Weights of a small transformer language model: 4 heads of 64 (1 for keys and values).
MLP neurons of a small language model. Each row is named by its layer, matrix (gate and up: input weights; down: output weights) and neuron, and shows model dimensions 48-143. Each number is 128 + 24 x the weight over its row's rms, rounded and kept within 0 to 255. A neuron's up and down rows have the sign that makes its largest values positive.
Before each neuron's rows, "fires on" lists the tokens most often at its 100 highest values on Wikipedia text that the model never trained on.

fires on: " c", " v", " ch", "C", " sc"
L4.gate669 [111 153 158 126 150 118 126 135 169 107 138  99 148 134 115 162 150 169 143 155 119 126 140 112 130 116 110  85 118 133 139 105 131 152 136 152 119 124 143 129 166  88 100 126 158 131 128 115 189 134 159 135 138 184 153 124 151 133 154 105 128 151  99 130 165 141  80 135 150 136 124 157 165 126  91 152 114 143 142 149 114 148  98 109 156 130 156  99 150 150 179 106 127 129 122  81]
L4.up669 [ 90 169 117 105  94  95 152 152 192 137 135 117 118 124 135 104 130 124 170 143 111 162 111 125 106 128 102 129 113 121 114 110 167 163 151 144 126 118 133 129 171  99 134 109 115 134  78 102 131 153 162 104 121 137 118 137 135 152 162 109 123 115 125 151 122 136 100 149 142 112 125 145 148 146  72 100 138 139 140 123 105 128 136 143 101 163 157 125 155 102 144 135 104 126 131 126]
L4.down669 [ 97 176 135 119 109 155  73 103 157 153 118 161 107 122 161 127 110 143 133 113 131 102 155 154 148 124  94 158 128 127  96 131 143 137 135 137  83 119 131 109 171 134 162 122 126 120 125 125 143 103 156 129 146  91 116 130  93 129 127 135 137 109 160 141 114 106 128 122 147 129 105 165 105 165 125 127  99 117 175 130 121 101 156 119 109 147 162 129 154 150 138 126 146 128 151  92]

fires on: " in", ",", "ross", " of", " from"
L4.gate75 [ 99 134  99 126  86 131  92 150  92 112  87 107 123 128 166 135 141 180 128 165 121 150 114 126  96 153 105 107 120 132 117 127 157 146 124 131 107 130 183 147 127 136 127 106  86 110  99 129  86 148 158 106 121 166 128  75  98 144 175  83 121 113 120 142  95 154 110 141  57 117 103 122 119 151 134 162 145 152  91 101 174 136 113 104 178 169 132 133 114 135 109 115 105 110  92 131]
L4.up75 [134 158 123 135 128 139 116 120 116 107 114 116 149 147 132 112 163 174 124 135 103 144 120 117 124 167 123 114 134 138 104 150 167 130 128 119  76 133 189 127 130 125 113 100 120 131  92 123  90 161 139 105 128 126 140 125 130 115 158 103 127 104 123 115 120 137  95 127  74  80 115 146 141 121 147 147 136 160  81  97 142 107 109  74 150 178 181 139 134 156 140 114 115 120 142 111]
L4.down75 [118 115 136 147 130 153 107 127 146 105 104 156 132 132  49 141 125  74 157 107 163 109 158 161 114  92 142 171 139 188 142 138 139 112 127 116 134 147  99 125  70 119 146 209 121  96 184 133 129 137 114 169 130 108 120 147 137 140 107 151 143 121 143 129 138 103 121 117 181 159 136 102 120 152 120  94 136 133 162 155 107 179 168 146  82 127 113 123 119 107 118 131 180 151 161 152]

fires on: " of", ":", " two"
L4.gate197 [ 71 146 152 121 108 142 118 148 129 151 140 119 134 121 127  92  81 113 160 138 133 143 128 103 165 142 114 168 107 138 130 122 101 136 146 101 155 133 101  77 157 133 133 143 161 147 133 116 174 126 145 166 179 104 113  97 174 104 105 134 148 144  57 122 171 112 121 128 161 148 126 105 139 130  84 176  79 171 118 125 138 134 139 166 159 158 108 138  94  98 143 168 117  92 137 126]
L4.up197 [100 103  97 139  86 131 103 147 208 140 145 132 159 102 138 178 162 127 160 113  68  99 102 117 127  90 117  89 139 119 135 107 135 119 138 126 137  92 107 126 125  91 101 146 115 172 111 130 122 150 169 109 140 137 124 105 132  91 122 139 177 145 130 162 160 116 170 145 111 121 130 172 143 162 162 131 131 154 111 125 162 111 128 123 159 106 154 147 136 142 129 156 119  70 131 102]
L4.down197 [145  91  73 106 133 117 129 141 150 165 148 120 133 110 179 164 152 111 148  95 142 107 111 136 153 165 154  86 124 143 122 106 132 145 165 113 148  87  89 126  91 110 136 132 107 137  98 173 142  88 146 136 115 105 122  79 121  89 146 107 188 118 172 170 156 164 150 122 104  89 125 135 181 104 152 120 119 113 155 123 151 128 134 156 129 153 118 116 163 109 141 145 132 119 126  98]

fires on: "\n", " No", " found", "ed"
L4.gate517 [ 87 141 125 140 119 145 141 133 146 131 112 128 114 100 123 104 108 116 148 116 121 133 135 101 130 103 164 136 200 148 102 114 163 163 148 125 180 129 132  83 114  96 131 115 138 114 134 155 170 136 152  99 153 136 133 151  80 135 136 114 105 190 151 111 172  69 132 103 174 145  67 117 127  97 111 130 139 148 124 132 124 145 129 114 194 139  85 105 126 104 101 151 122 156 121 136]
L4.up517 [ 94 135 120 189  92 146 119 140  86 164 132 108 116 123 115 104 138 126 159 103 135 169 156 103 136  87 141 158 109 108 137 150 164 169 140 119 137 157 161 142 153 129 154 134 161 126 140 125 120  88 122 130 155 152  92 114 142 118 149 114 107 125 141 105 109 116 136 135 133 157 164 137 138 116 140 171 141 141 113 108 170 143 166 125 159 146 169  97 140 124 140  70 114 136  89 104]
L4.down517 [138 146 157 128 143 116 102 132 111 166 101 137 130 127 116 110 133 193 133 162 123 136 160  92 137 138 145 162 128 113 119 142 171 147 123 121 149 149 143 122 103 146 135 137 139 145  60 142 120 104  86 142 125 138 114  91 102 128 171 110  98 158 140 105 189 162 122 123 139 127 136 111 122 109 138 121 137  84 124 125 172 109 137 169 155 118 132 147 117 133 115  89 104 103 114 134]

fires on: " f", "nd", "7", "d", "|"
L6.gate743 [ 68 131  97 112 136 134 182 153 157 112 105 113 148 150 159 175 156 125 106 132 148 124 151 130 124 104 121 126 156 154 109  92 106 112 152 107 168 142 102  92 100  89 125 136  96 142 143 124 124 126 122 153 112 118  83 141 161  95 111 114 125 126 123 137 105 120 133 128 135  87 139 112 143  94 176 114 149  80 139 109 138 111 113 143 162 115 132 149 158  83 137 120 152 107  97 140]
L6.up743 [125 113 143  88 137 151 162 129 174 114 159 151 138 124 141 147 162  99 164 147 115  78  86 175 126 108 136 106 134 144 142  97 135 129 133  97 124 158 171 121  94 102 130 169 156 139 163 112 145 141 129 144 149 106  96 121 136 130 138 100 106 149 156 154  94 118 165 138 140 126 130 130 129 129 170 117  83  87 148 126  99 156 100 129 121 144 187 103 185 139 144 122 105  77 137 154]
L6.down743 [143  97 170 109 105 121 166 148 163 134 130 127 101 137 179 112 144 140 157 136  98  91 118 110 118 146 109 148 141  96 139 151 101 142 123 134 163 134 122 111  97 156 107  79 129 135 136 159 215 124 127 147  95 118 126 151 135 120 115 120 135 141 136 141 111 125  85 162 148 129 129 161 174  88  94 119 155 133 110 117 154 168 139 115 141 129 137 153 108 126 103  98 113 115  89 172]

fires on: "-", "w", " h", " w", "H", " z"
L6.gate627 [133 147 129 145 177 139 130 117 129 158 141 129 137 100 160 177 134 174 175 115  94 118 136 120 184 104 132 131 153 126 139 138  89 145 122 101 138 121 127 114 163 106 112 146 126 111 105 129 150 103 141 124 109 123  94 145 145 154 167 136 117 169 139 178 112 123  88  97 124 127  93 119 111 118 104  96 127 172 123 117 105 111 109 122 122 161 139 135 122 115 169 148 154 128  95 121]
L6.up627 [102 159  84 119 137 118 128 126 143 120  85 136 134 110 136 106 153 105 138 122 119 156 130 123 156 148 167 133 130 105 100 148  95 159  75 132 127 162 115 137 142 104 119 130 125  71  84 159 110 137 160 118 109 108 132 192 109 104 156 137  75 105 110 125 146 107 115 115 121 121  99 145 107  84 137  95 114 143 172 147 147 150 148 159 157 123 127 166 156 146 125 115 123 146 144 158]
L6.down627 [101 109 119 155 130 149 147 134 168 102 161 149 129  86  87 132 122 106  82  97 123 106 104  81  86 139 112 155 180 163 145 149 141 125 144 129  84 155 143 149 120  89 136  87 125 102 136 127 149 119 163 179 142 113 133 139 128  97 106 110 107 140 136 123 134 118 160 114 106 128  86 140  83 130 144 132 135 118 146 134 112 155 175 116 166  99 129 181 118 123 149 115 156 161 149 121]

fires on: " over", "–", " re", "—"
L4.gate758 [129 145 118 116 121 123  82 168  97  93 157 134 109 132  93  99 151 113 138 165 138 130 114 184 163 108 118 130 121 107 159 151 160 137 129 139 155 118 135 130 156 150 135 134 155 116 109 112 102 170  95  98 104 165 143 147 186 148 129  75 115 137  81 122 117 151 151 131  85 142 200 130 137 142 149 120 110 155  97 112  79 122 116  67 125 160 135 107 145 159 122 142 193 116 164 119]
L4.up758 [ 88 139 146 115 129 157 128 103 132  99 134  92 133 129 117  94 164 138 144 128 150 173  94 139 136 106 136 170 115 160 123 144 170 121 109 128 162 119 156 130 127 120 129 105 132 154  94 136 130 174  95 120 140 153 125 146 109 138 126 131  95 110 118  97 161 145 109 112  89 130 109  98 146 175 105 112 152 126 142 154 134 125 119 121 148 155 174 115 100 165 130  85 144 123 114 116]
L4.down758 [128 130 148 163  92 109 162 150 129 143 153 163 132 130 131 155 115 109 129 144 123 126 146 158 126  94 137 125 116  47 166 124 186 136 108 132 145 120 113 157 101 120 142 132 131 126 115 145 111 137 177 163  97 133  89 135 120 138 127  88 145 116 141 143 123  78  90 134 153 157 170 121 125 206 122 125 157 133 128 117 115  83 112 125 110 106  97 132 160 112 157 133 140 132 117  96]

fires on: " cl", " l", " Cl", " L", " V"
L6.gate871 [122 113 139 140 134 141  97 129 111 102 171 113 142 132 100 173 107 147 117 144 126 143 154 134 142  91 121 105 154 120 143 141 129 144 190 125 105 105 110 138 147 126 105 153 136  95 160 164 167 105 142 117 114 100 156  96 142 147 138 186 143 117 122 115 123 125 101 117 136 147 115 145 160  92 170 127 118 126 114 117 123 133 153 124 141 119 131 140  81 145 125 133 122 191 148  60]
L6.up871 [145 140  84 127 100 165  89 143 133 154 146 122 158 111 121 147 129  78 128 142 134 165 155 177 133  81 135 109 120  86 152  87 128 130 151 163 107 118 109 133  87 161 162 162 134 112 117 137 166 109 119 128 163  98 155 112 127 151 127  98 127 135 121 102 135 144 129 148 119 153 143 152 119  85 166 138 150 132 112 123 135 121 157 126 142 138 142 157 100 122 133 120 129 133 116 120]
L6.down871 [134 107 110 117 119 141 166 128 112 150 115 128 124 134  76 139 105 103 111 114 142 126 138 162  86 103 109 130 147  93 150 117 158 152  97 139 135 158 126 119 187 150 162 110 120 139 136 137 128 121  75 127 166 113 107  93 147 125 155  77 131 164 124 134 149 115 154 137  92 108 149 129 129 156 136 119 172 111 127 175  85 126  74 112 137 126 166 136 172  98 134 159 149 116 166 143]

fires on: ",", " and", " St", " the", "9", " of"
L4.gate614 [129 109 141 122 121 112 132 129 122 129  82 132 168 143 121 148 129 127 170  75 150 173  95 145 138  87 121 127 160  83 154 155 130 103 152 156 143 118 104 145 127 126 129 130  97 135 146 127  65 103  94  78 111 127 107 153 105 101 123 141 162 163 156 135 135 119 142 180  89 152 106 144 113 130 120 171 119 146 119 114  99  75 127 108 117 143 110 141 102 111 123  99 166 150 136 140]
L4.up614 [130 116 118 126 114 141 121 167 138  87 104 110 131 127 130 132 105 132  74 144 145 135 140 121 139 134 105 158 138 197 109  99 125  99  90 133 131 129 118 120 128 121 139 109 163 122 139 153  99 100  95 118 137 127  91 154  86  71 125 113 148 134 145 122  69 164 146 148 129 141 100  85 128 129 119 126 140 106  72 132 126 123 192 114 116 120  88 153 164 185 115  90 157 194 150 155]
L4.down614 [137 114 122 136 142 137 101 120 125 127 139  94 142 122 138 134 178 110 127 166  95  95 152 141  99 134 135 134 137 147 112 123  79 135 151 103 158 125 131 116 104 110 115 175 132 138 153 114 112 125  94 128 128 167 118 133 184 136 123 128  97 114 135  96 112 148  72 139 121 170 115 121 131 158 158 106 131 138 135 152 150 123 158 134 109 134 126 142 121 151 136 170 152 126 127 119]

fires on: " and", "m", " No", " E"
L6.gate189 [142 183  97 149 131 134 115 136 120 115 108 157 120  76 145 160 157 132 141 114 127 145 135  87 112 124 131 102 170 138 127 134 100 130 124 106 134 140 146 125 156 157  88 155 160 121  88 131 157 143 126 113 144 141 147 104 156  71 171 140 117 153 122 158 100 109 121 126 130 123 142 109 118  88 134 186  92 132  65 108 132  93 122 117 131 166 115 108  82 145  99  60 120 150 105 112]
L6.up189 [126 130  85 110  72 145 124 163 136 111 123 123 118  99 183 167 161 143 127 108 106  95 135 162 100 154 118 129 127 141 120 100  95 119 120  96 121 156 165 130 160 133  96 164 148 144  98 126 147 103 142  92 138  96 115 121 166  78 120 113 106 148 142 133 141  97 116 149 119  58 133  90 179 100 111 155 106 148 109 144 162 112 116 149 127 128 106 120 123 146 121 113 106 148 116 113]
L6.down189 [157  94 151 111 104 133 136 162 112 158 142 135 151 138 140 158 144 123 105 147 122 105 130 121 106 122 126 134 106 113  89 113 161 144 129 104  91 171  96 120 125 107 143 159 149 152 123 129 123 117 144 136  93 111 126 142 124 140 112 139 111 109 138 150 141 129 102 155 105  62 126  99 130 163 152 149 134 127 178 132 143 131  82 134 136 122 101 157 149 162 126 151 147 178 139 143]

fires on: ",", " which", "ly", " As", "hen"
L4.gate555 [109 115 107 163 151 117 108 128 170 134 143 124 126 154 136 112 178  99 110 131 135 116 122 137 140  81 154 123 200 163 120 111  87 147 111  94 121 163 117  71 129 134 111 116 104  91 141 172 155 139 137 115 128 133 142 152 148  81 105 152  86 157 145 118 140 104 129 124 164 145  94 133 148 103  91  85  85 119 138 162  90 169 137 159 102 102 123 139 112 126 100 124 135 176 127 147]
L4.up555 [148 138 192 124 127 123 147 173 122 134 116 115 181 171 125  82 161 144  89 155 173 132 127 186 152 136 126 147 106 168 129 117  99 134  62 127 127 146 176 170 142 188 126 131 108  75 140 127  98  90 156 139  71 176 163 107 154 151 115 116 127 129 110 108 137 133 138 162 113 113 151 126  85  81 105  94 132 119 124 138 106 126 147 103  99 126 132 171 122 136 128 103 171 149 110 129]
L4.down555 [157 126 150  98 143 125 128 130 146 105  86  77 143 137  91 123  51 136  88 108 176 165 143 142 131 142 148 163  94 128 137 122 155 168 110 157 145 159 162 177 148 138  93 126 146 150 144 142  92 182 136  90 129 179 131  94 129 129 128 110 181 122 108 114 124 128 148 126 109 152 173 132 136 131 144 134 137 142 118 109 141 131 123  87 158 139 117 114 184 166  94 160 135 103 105 128]

fires on: "In", " Ex", " In", ",", " Sec", " of"
L4.gate597 [105 124 127 164 165 109 176 129 101 104 109 168 157 108 115 127 141 124 151 149 109 149 127 117 136  72 131 148 181 169 130 120 140 130 145 114 141 105 133  86 160 126 151 150 145 167 129 131 106 156 112 129 179 114  83 105 142 157 135 122 115 139 110 122 131 114 119 134 150 126 101 127 111 118 145 163  84 171  92  78  69 138 141 133 127 152 127  79 145 101 115 150 103 118 137  87]
L4.up597 [129 102  83 156 140 127 141 123 125 151 106 145 161 110 134 141 134 137 143 172 128 140 114 120 100  79 136 138 136 166 131 120 163 159 162 112 130 113 151 104 111 102 191 108 157 179  99 115 132 156 113 142 149 101  87 109 109 155 112 107 112 116 133 103 136 105 116 151 170 143 109 114 108 116 156 139 130 178 104  91  81 118 144 123 107 151 113 133 142  98  97 155  86 136 127 105]
L4.down597 [136 108  69 157  86 126  84 128 156 137 144 110 113 163 142 143 126 153 132 120 133  97 130 129 118 122 119 138 106 136 108 111 144 170 114  99 117 143 131 116  95 113 174 118 141 118 130 119 125  75 127 165  97  62 151 148  96 108 130 101 144 126 155 107 135 117  99 145 108 141 138 127 127 135 114 102 125 133 143 133 140 119 107 103 105 122 157 136 120 105 117 115 139 134 131 140]

fires on: " ==", "ed", ";", "o", ".", "ther"
L4.gate838 [119 147 115 143 127 127 118 143 144 109 151 158 133 155 128 160 124 110  82 194  99 110 107  99 155 105 184 102 141 170  96 122 117 133 194 112 103 143 144 108 137 136 106  91 136 143 144 107 129 140 136 114 135 176  97 136 119 134 103 118 116 156 148 131 136 141 152 105  80 165 140 109 117 129 134  89 106 113  46 135 171 170 138  91 171 130 130  99 112 175  95 146 110 128 129 148]
L4.up838 [105 142  98 112 100 124 145 163 109 133 139 108 118 139 127 113 126 120 124 184 148 137 159 153 110 117 115 137 115 138 122 138 163 133 139 129 137 178 128 106 185 146 134 132 132 162 112 174 128  89 136 100  80 154 142 136 125 129 111 124 115 141 129 131 110 137 123 129 139 139  86 125 132 143 157 150 123 101  83 116 148 149  65 115 138 138 143 114 140 132 130 106 132  74 100 134]
L4.down838 [132 173 124  87 161 144 116 157  91 140 123  90 109  93 134  84 154 123 165 126 158 183 121 148 104 145 109 160 130 164 156 104 131 135 134 140 129 120 100 141  99 135 126 116 172 130 131 105  99 101 125 137 131  97 156 116 122 129 129  79 131 131 121 154  90 153 148 123 142  83 110 137 121 129 117 164 121 161 136 119 104  90 108 149 127 112 101 167 138  84 135 121 121 113  95 138]

fires on: ",", " and", "a", " of"
L4.gate113 [129 154 131 134 105 173 128 155 149 113  78 103  89  98 143 157 166 176 137 166 157 147 121 110 122 161 124  70 111 158  96 138 130 122 131 149 119 141 131 130 122 138 123 118 143 167 118 132 156 156 143 125 134 136 140 121  86 140 152  69 114 140 102 114  90 135 101 123  86 119  93 116  82 120 143 121 109 101 140 158 138 116  90 136 126 173 137 132 100 151 163 126 109 144 125 103]
L4.up113 [128 133 176 121 149 150 122 159 115 120 138 145 181 122  83 126 174 144 107  95 111  96 151 112 135  80 155 130 122 105 156 148  86 103 137 136 122 109 127 127  98 189 158 134 109 141 139 157 141 117 146 146 143 178  77 106 114 153 108 134 144 121 150 185 152 111 145  88 145 143 159 147  83  90 151 101 116 113 159 134  75 113 127 133 151  85 129 156  99  78 112 126 184 127 142 143]
L4.down113 [152 129  96 113  92  75 145 133  97 124 124 105  74 120 143 133 144 146  85 157 159 151 161 115 108 144 150 114 162 107 122  72 138 135  88 113 139  99 176 150 131 151  89  83 104 152 142 124  76 131 148 102 137 144 172 168 152 163 136 149 180 144  75 106 152 149 134  94 126 130 147 131 107 117 153 136 134 152 120 109 122 106 140 124 137 134 159 119 143 142 157 142 161 127 114 121]

fires on: "B", "E", "O", "G", "H"
L6.gate735 [112 134 119 118 104 112 123 175 107 113 145 163 124 161 123 115 129 128 117 101 167 152 107 126 150 120 138  88 154 117 132 145  92 126 143 116 117 104 133 145 144 103 133 106 119  90 126  87 114  94 146 119  96 128 175 114 127 131 183 140 114 123 127 160 139 114 126 143 146 129  64 124 141 117 107 136 114  97 136  91 109 153 105 129 134 148 156 105 114  85 124 135  80 157 131 169]
L6.up735 [145 145 128 123 175 118 141 144 114 131 146 136 148 129  98 116 146 138 120 108  94 116 140 100 129 119 114 143 154 121 125 150 155 106 128 113 171 102 195 150 127  98  95 184  99 149 145 124 122 171 109 132  96  81 130 163 107  96  88 160 121 150 103 149 136 153 140 126 168 161 145  97 163 147 118 146 109 152 182 144 123 143 149 123 149 165 122  85 107 149 155 117 113 172 167 113]
L6.down735 [141 144 129 138  91 161 139 141 124 127  90 142 124 173 136 121  93  99 119  85 214 137 110 116 143 154 144 129 133 139  71 151 101 100 132  99 115 121 147 137 143 131  82 117 157 112 138  88 136 141 125 101 109 130 150 138  99 160 142 144 107 120 122 124 123 130 122 137 164 124 108 152 146  79 122 112 131 114 140 107 138 119 128 138 139 152 107 112  95 135  90 132 106 112 124 158]

fires on: ",", "),", " and"
L4.gate809 [132 175  82 107 115 127 134 162  70  90 130  94 135 150 109 195 102 168 166 154 118 165 107 131 140 127 111 143 166  91 149 193 103 111 145 140 118  86 151 173 124 181 100 128 168 128  95 141 139 100 121 107 111 133 108  94  83 127 144 129 118 174 112 149 101 167  99 142  80 106 120 165 152 113 126 153 130 113 125 121  99 117 138 122 132 200 129 115  96 125 175  93 115 111 146 122]
L4.up809 [145 103 141 105 120 178 117 124 139 131 134 130 133 130 122 171 113 138 124 146 160 159 151 142 118 121 116 163 118 154 156 144 128 108 110 154  82 127 156 144 179  96 102 136 177 136 116 168 124 151 135 130 119 109 119 136 130 141  96 118 151 154 159 133 101 144 139 106 124 120 128 159 106  84 122 135  98 139 105 144 114 112 126 119 133 118 112 128 105 132 179 106 169 133 100 145]
L4.down809 [147 137 115 139 125 113 123 163 141 151 145 105 132 106 158 115 144 125 146 170  93 169 121 114 112 118 134 177 135 199 114 129 119 138 148 103 104 133  96 138 115 112 131 135 121 129 150 133 106 154 119 104 135 140 146 105 125 163 104 111 114 139 163  96 106  93  93 157 105 128 158 123 122 146 163 134 169 136 174 123 146 140 157 106 131 173 157 117 143 136 138 151 157 144  90 109]

fires on: "L", " le", "E", "Z", "A", "H"
L4.gate734 [181  95 177 104 171 172  91 131  93 108 124 152 132 142 177 146 138 108 115 104 146 123 137 139 137 143 103  82  94 114 101 119 107 130 129 143 124 129 124 113  96 117 149 166 147  90 124 113 145 159 116 161 103 142 144 156 143 150 155 140  96 124 118 162 118 120 119 165 135 167 123  74 122 135  96  97 130 142 151 148 111  93 129  85 101 140 107 131 127 140 153 157  95 149  94 131]
L4.up734 [129 153 107  80 151  90 130 111 124 115 125 159 110 109 132 116 112 105 129 123 120 121 130 162 141 136 106 134 119 136 101  98 104 114 108 152 139 142 117 161 156 152 117 146 111 133 124 113 103 156 107  74 120 151 123 168 128 105 116 145 133 121 125 111  89 161 152 154 159 116 152 143 132 108 102 118 140 170 122 130 112 135 169 153 150 138 157 137 139 108 145  83 110 158 173 164]
L4.down734 [175 133 143 109 151 137 129 135  91 142 148 153 126 132 167 166 105 120  90 136 150 100 126 134 150 151 137 130 105  99 133 145  93 154 160 142 105 129 154 103 131 158 115 148 154 148 149 138 130 120 108 122 119 131 122 157 154 142 120 134  99 111 100 124 183 151 166 109 153 132 135 109 122 121 103 103 122 134 129  98  96 129 109 119 135 127  76 120 113 108 156 138 143 154 142 147]

fires on: ".", ",", " Wh", "\n", " M", " In"
L4.gate564 [ 91 144 121 136 138  99 163 139 138 157 165 156 132 139 142 111 174 138 165 176 101 120 154 148 139 145 165  83 132 140 124  97 112 124 146 127 128 151 117  75 169 129  61  95 141 119 146 153 116  66 100 131 122 119 147 188 129  92 132 115 123 135 114 123 112 127 147  98 116 103 161 123 125 164 103 126 118 108 157 122 166 179 134 152 142 123 159  81 102 182 128 126 108 106 171 155]
L4.up564 [119  99 140 112 108  96 111 117 151 139 143 148 119 121 124 158 140 150 165  82 124 110 129 120 141  90 131 142 148 171 129  97 143 144  79  95 108 108 125 112 135 139 144 135  87 133 107 128 153 144 166  92 154 188 144 119  87 125 127 123 146 135 151 139 144 112 110 135 132 159 113 191  91 110  99 136 136 114 111 156 113 181 142 124 163 166 131  93 140  99  98 124 110 143 119 134]
L4.down564 [120 179 125 138 112 144 119 116 148 108 102 133 113 111 144 112 130 154 189 150 127 101 133  91 118 138 171 142 150 128 117 108 108 132 123  95 140 109 154 151 141 163 122 161 150 123 100 144 164  72 110 122 109 152 146 146 154 119 140 127 112 169 115 124 142 137 137  84 158 116  73  95 106 136 136 121 122 151 106  73  68 128 102 184  97 118 113 139 103 135 152 136 151 143 101 140]

fires on: ",", " and"
L4.gate840 [106 143 129  98 159 127 153 148 121  87 134 165 149 137 157 141  90 133 158 136 144 134 146 125 127 109 122 127 133 115 162 145 122 144 174 161 156  96 116 135 108 136 150 136 181 141 132 118  86 149 153 167 111 173 150 108 119 133 149 104 134 166 148  73 132 101 141  87  93 124 101 128  93  81 171 110 127 102 107 127 131  56 126 149 115 148 119 161  98 157 134 140 170 100  83 131]
L4.up840 [111 146 144 105 151 145 138 180 105 117  99 128 153  94 159 157 121 151 116 143 166 136 129 135 114  93 149 144 135 114 130 125 102  93  82 176 103 113 114  96 130 155 143 114 107 174 105 120 143 124 141 151 134 121  93 127 125 120 159 116 107 135 103 177 128 157 126 160 116  92 168 138  95  61 132 126 133  79 135 133 143 111  87 104 129 133 124 127 125 135 180 125 136  92 122 133]
L4.down840 [131 155 151 144 108 126 142 113 104 161 119  96 102 133 156 146 157 104 148  92 146 124 155  61 135 131 127 125 115 116 107 118 116 134 129 131 156 114  91 141 137 128 183 110  86 117 168 114 139 106 139 112 132 121 143  92 130 129 108 156 142 107 128 108 103 115 112 114 133 182 105 143 123 130 166 196 152 122  98 102 161 113  99 120 140 125 117 126 102 122 189 128 110 136 125 106]

fires on: " v", " V", "V"
L4.gate795 [147 107 166 137 113 121 113 156 105 115 151 131 129 130 111 124 124 173 105 139 121 121 160 114 149 110 141  99 165  96 129 119 170 155 148 109 149 147 108 100 134 123  99 116 162 143 156 120 170 132 149 116 175 150 111  96 126 120 128 146 109 150  91 116 142 158  75 133 136 118 132 160 140 112 155 135  80 124 115 130 124 153 144 134 139 112 127 113  87 135 115 107 125 109 110 111]
L4.up795 [ 88 149 127 112 122 113 133  94 139 121 140 131 145 168  63  97 127  57 115 100 124  98  68 137 105 131 144 137 108  94 111 175 151 140 156 116 116 104 109 118 118  84 164 106 153 136 143 132 151  97 122 131 170  88  94 137 160  98 135 104 146 124 147 159 144 138  94 171 133 123 133 139 124 128 124 159 135 132 105 122 111 124 151 110 122 167 142 170  81 110 137 135 120 150 111  76]
L4.down795 [122 114 146 129 191 131 151 147 155 111 118 158 147 111  89 120  86  69 125  78  91 105 160 156 135 127 120 163  93  64  87 133 145 111 181 154  97 128 114  95 174 105 139 143 124 108 137  97 149 131 128 166 144  85 116 111 162 102 143 129 135 100 158 145 129 118 135 180 106 126 107 138 147 133 125 131 133 121 143 153 124 139 111 140  97 132 182 123 158 121  89 153 155 166 115 130]

fires on: ",", "hen", ".", "0"
L4.gate672 [ 94  69 134 126 144  95 134 123 125 132 142 144 146 135 123 113 161 125 100 138 127  80 160 122 115 136 126 138 135 140 104 135 129 132  82 104 136 144  85 101 134 116  62 115 176 137 140 157 134  69 135  73 121 151 116 107 133 119 133 119 105 138 114 118  95 131 142 132 140 132 146 113 170 152  81  95 117 140 142 172 150 168 130 138 126 145 108 146 124 154  95 111 145 133 132 119]
L4.up672 [131 151 107 127  93 100 140 108 165 119 151 107 140 150 111 167 110 148 122 148 138 170 102 162 142 103 142 118 133 122 102 112  98 114 147 125 139 122 145 125 164 164 118 125 101  96 112 134 108 123 111 111 111 168 183 120  89 146 129 120 136 144 146 172 128 120 100 117 126 102 105 161 152 149 146 142 126 112  86  69 122 118 182 138 129 138 136 103 161 127 132 165 135 142 116 119]
L4.down672 [125 151 134  97 113 117 136  96  98 101 141 110 100 101 114  94 133 135 133 148 202 134 112 106 131 129 167 118 154 109 132 123 127 102 131 110 148 133 105 153 155 110 128 117 132  95  92 178 120 108  83 110 156 188 124 148  99 124 152 154 120 156 119 161 104 156 148 122 139 117 132 118 151  77 146 137 121 140 153 145 131 184 148 144 157 136 130 153 116 141 103 111 122 121  98 127]

fires on: " h", "H", "W"
L4.gate221 [146 138 144 107 132 118 112 103 105 150 136 117 150  81 154 126 123 148 151 160  95 112 159 126 127 139 159 114 161 122  89  74 121 105 162 135 143 110 149 123 115 105 118 152 126 143  98 112 164 136 140 170 136  83 138  72 124 178 100 147 113 124 142 136 140 124 139  87 142 164  81  90 145 111 140  79  92 120 118 137  94 151 117 126 111 131 139 102 138 168 160 137 129  99 115  98]
L4.up221 [121  90 145 136 124 144 147 133 122 162 160 128 135 143 151 127 144 143 148 130 152 182 108  85  98 155 159 120 100 131  95 161 111 112 160 112 147 115  90  95 124 125  91 114 159 122 174 121 129 140 132  97 109 130 125 145 157  90 137 165  92 138 126 110 136 133 131 158 114 112 105 139 107  94  87 118  91 104 118 122  91 155 119 163 132 146 135 127 154 176  84 121 160 154 114 138]
L4.down221 [131 115 137 109 120 145  81 127 128 116 124 164 125  93 141 156 147 125 105 143  49 110 154 128 125 118 151 144 107 157 124 108  80 115 145 102 119 116 107 147 128 129 158 138 115 165 112  70 171 123 120 133 114  93 136 117  72 121 116 154  92 120 133 162 129 150 127 109 114 142 137  83 142 102 119 100 102 111 129 113 135 148 158  81 112 128 171 141 121 193 156 149 129 111 134 107]